MLP neurons of a small language model. Each row is named by its layer, matrix (down: output weights) and neuron, and shows model dimensions 64-159. Each number is 200 + 20 x the weight over its row's rms, rounded and kept within 0 to 999. A neuron's up and down rows have the sign that makes its largest values positive.
Before each neuron's rows is what it responds to, as a language model described it from the Wikipedia text at the highest values.

Responds to: Reporting and cognition verbs. Verbs of saying, finding or believing right after a named subject, often before a that-clause, such as noted, discovered, argues, stated.
L6.down1122,193,166,219,206,212,190,233,222,194,234,194,234,213,232,213,239,189,189,202,213,188,204,185,184,212,255,194,172,177,229,218,201,215,203,219,197,227,194,228,203,192,188,227,203,216,215,191,216,213,207,218,218,163,151,198,204,223,208,213,199,217,183,213,192,198,216,187,212,149,192,219,188,184,167,202,205,177,170,189,171,184,209,176,186,207,205,211,189,192,177,191,203,207,177,182,214

Responds to: Digits in numbers. Single digit tokens inside numeric values in tables and statistics, often a figure's first digit, such as 4, 3 in 323,751, or 9 in 97%.
L9.down498,192,200,200,193,200,157,193,185,249,219,229,191,199,202,221,200,168,179,179,173,171,207,197,176,220,243,196,183,160,209,195,225,209,234,194,185,165,205,174,204,234,204,204,201,258,214,207,197,202,216,232,216,199,207,242,193,212,216,181,186,202,193,195,215,197,230,235,209,195,201,195,208,215,191,166,175,181,199,195,216,208,186,198,198,204,170,208,165,178,187,191,212,190,200,174,204

Responds to: Non-leading digits in counts. Second or later digits of numbers in statistical text, such as vote tables, census percentages and sports stats, e.g. 1[3]7, 8[7], 4[1].6%.
L6.down1357,163,191,210,207,187,188,237,194,175,205,205,195,161,201,199,210,226,218,187,208,185,231,203,164,215,184,177,208,199,186,182,219,188,167,209,186,232,191,199,187,201,207,203,210,206,221,227,191,220,214,182,195,203,185,179,196,200,184,204,210,229,186,207,198,202,217,203,188,200,192,185,208,183,183,147,242,177,200,184,213,180,202,209,215,199,186,181,241,196,183,185,219,220,201,189,211

Responds to: Repeated rare-name starts. First word-piece of an unusual name or term reappearing after an earlier mention, like Bru(ynzeel), Dr(ivenik), Tw(ig), Fin(stad).
L11.down821,173,204,201,190,204,203,206,208,214,206,198,200,206,233,202,206,203,207,201,192,215,206,192,192,217,200,184,208,199,207,202,198,173,187,200,194,195,182,194,224,208,198,201,220,205,201,292,189,211,194,215,195,203,186,179,213,185,198,191,182,203,207,226,197,212,186,206,207,216,200,215,221,196,208,218,216,207,211,197,189,201,205,212,207,189,212,189,186,203,188,193,204,201,202,200,187

Responds to: Repeated proper-name starts. The first piece of a name or place already mentioned earlier, often right after a comma, period or pipe (Sylar, Candi, Surrey).
L6.down390,192,195,216,201,196,177,203,191,203,175,185,201,198,139,197,192,218,227,196,215,172,217,197,224,200,222,206,209,195,195,219,205,195,213,206,199,215,199,196,211,165,201,189,163,198,204,200,202,199,194,214,211,209,187,213,217,214,208,213,215,212,189,175,222,213,205,189,225,200,250,183,194,183,223,193,199,188,194,219,198,176,217,186,207,171,223,194,183,199,204,188,201,186,183,201,208

Responds to: Pre-noun modifiers before work types. Determiners, years and modifiers just before a creative-work noun, as in released their debut album, the 1998 song, his first track.
L11.down108,165,205,173,182,210,188,212,175,205,177,186,196,224,186,212,211,198,215,164,199,206,172,192,204,178,249,210,216,195,197,211,172,165,175,188,223,178,159,188,175,206,220,186,214,186,201,208,225,196,208,228,205,174,187,196,198,229,176,218,196,218,189,167,204,188,208,222,192,176,180,232,197,218,193,217,228,174,213,202,203,195,202,188,189,194,185,217,164,220,174,198,190,156,188,203,195

Responds to: Digits of large counts. Digits of quantity figures, mostly the first digit after a space, in population totals, workforce sizes, money and statistics tables, e.g. 7,000, 5,094, $475.
L11.down1468,223,188,199,178,203,205,180,237,195,159,197,187,226,246,246,217,226,209,174,213,209,226,230,162,211,183,228,207,169,141,148,245,189,245,210,177,190,222,181,185,211,184,201,165,184,173,200,220,227,190,202,143,205,204,201,163,237,207,240,236,182,167,190,211,200,195,231,206,177,180,209,214,208,185,183,204,199,203,234,178,193,189,182,208,186,213,214,217,183,162,218,190,188,258,207,245

Responds to: Determiners opening undertakings. Articles and possessives (a, its, their, his) right after verbs or prepositions that begin something, as in began a, opened its, founded his; also table pipes.
L6.down1458,177,207,181,227,223,198,224,202,232,196,189,203,206,222,212,216,245,205,185,224,234,190,195,229,212,195,236,183,185,221,165,160,163,189,236,215,164,194,173,229,154,228,207,181,189,201,203,198,204,230,183,223,199,193,196,176,199,219,203,183,196,203,251,215,189,178,202,220,169,179,210,211,175,195,228,205,210,177,227,223,197,185,204,184,187,219,198,231,171,210,208,195,203,212,251,212

Responds to: Work-introducing modifiers. Articles, years and modifiers opening a noun phrase that names a work or event in biographies, e.g. "2010 documentary", "their debut album", "a friendly".
L9.down1078,185,221,178,198,173,198,186,230,193,173,218,181,229,199,209,201,258,222,168,239,198,174,204,238,205,203,215,182,237,219,215,193,204,183,194,214,190,217,182,229,196,203,209,194,208,196,196,212,198,199,207,187,160,156,197,225,210,204,206,204,199,187,232,186,233,176,204,187,211,181,212,182,180,182,207,203,186,222,194,164,187,211,211,156,203,177,218,214,180,172,214,189,185,232,226,177

Responds to: Repeated entity mentions. Fires on " the" after a preposition, on word pieces inside re-mentioned names, and on closing quotes after titles, e.g. "Pill(ai)", "Chrys(opsyche)", "It's Mine"".
L9.down1126,216,212,235,186,171,165,211,195,212,191,217,215,220,222,238,206,201,217,189,241,226,219,196,188,167,211,188,193,179,185,214,227,226,180,194,183,191,187,189,177,166,174,191,242,204,207,206,177,204,204,184,204,189,220,177,216,200,221,178,230,200,204,189,177,191,187,160,193,207,182,195,209,179,187,217,201,200,236,196,174,197,196,224,194,169,210,164,196,222,182,198,216,206,192,204,213

Responds to: Main verbs after subject. Main verbs, usually transitive, right after their subject or after to, as the clause's action about to take an object: bought, confirmed, gives, stitches.
L9.down758,226,214,222,179,216,313,200,204,219,251,226,169,205,215,173,249,203,200,196,201,203,161,158,205,233,214,194,209,196,230,212,225,200,193,201,177,199,190,163,228,189,200,204,191,216,200,218,208,189,193,223,209,211,106,185,194,216,212,191,229,202,189,234,202,211,199,208,211,197,206,203,197,197,184,184,214,207,191,230,206,215,232,200,203,196,205,182,226,181,209,215,185,214,225,225,182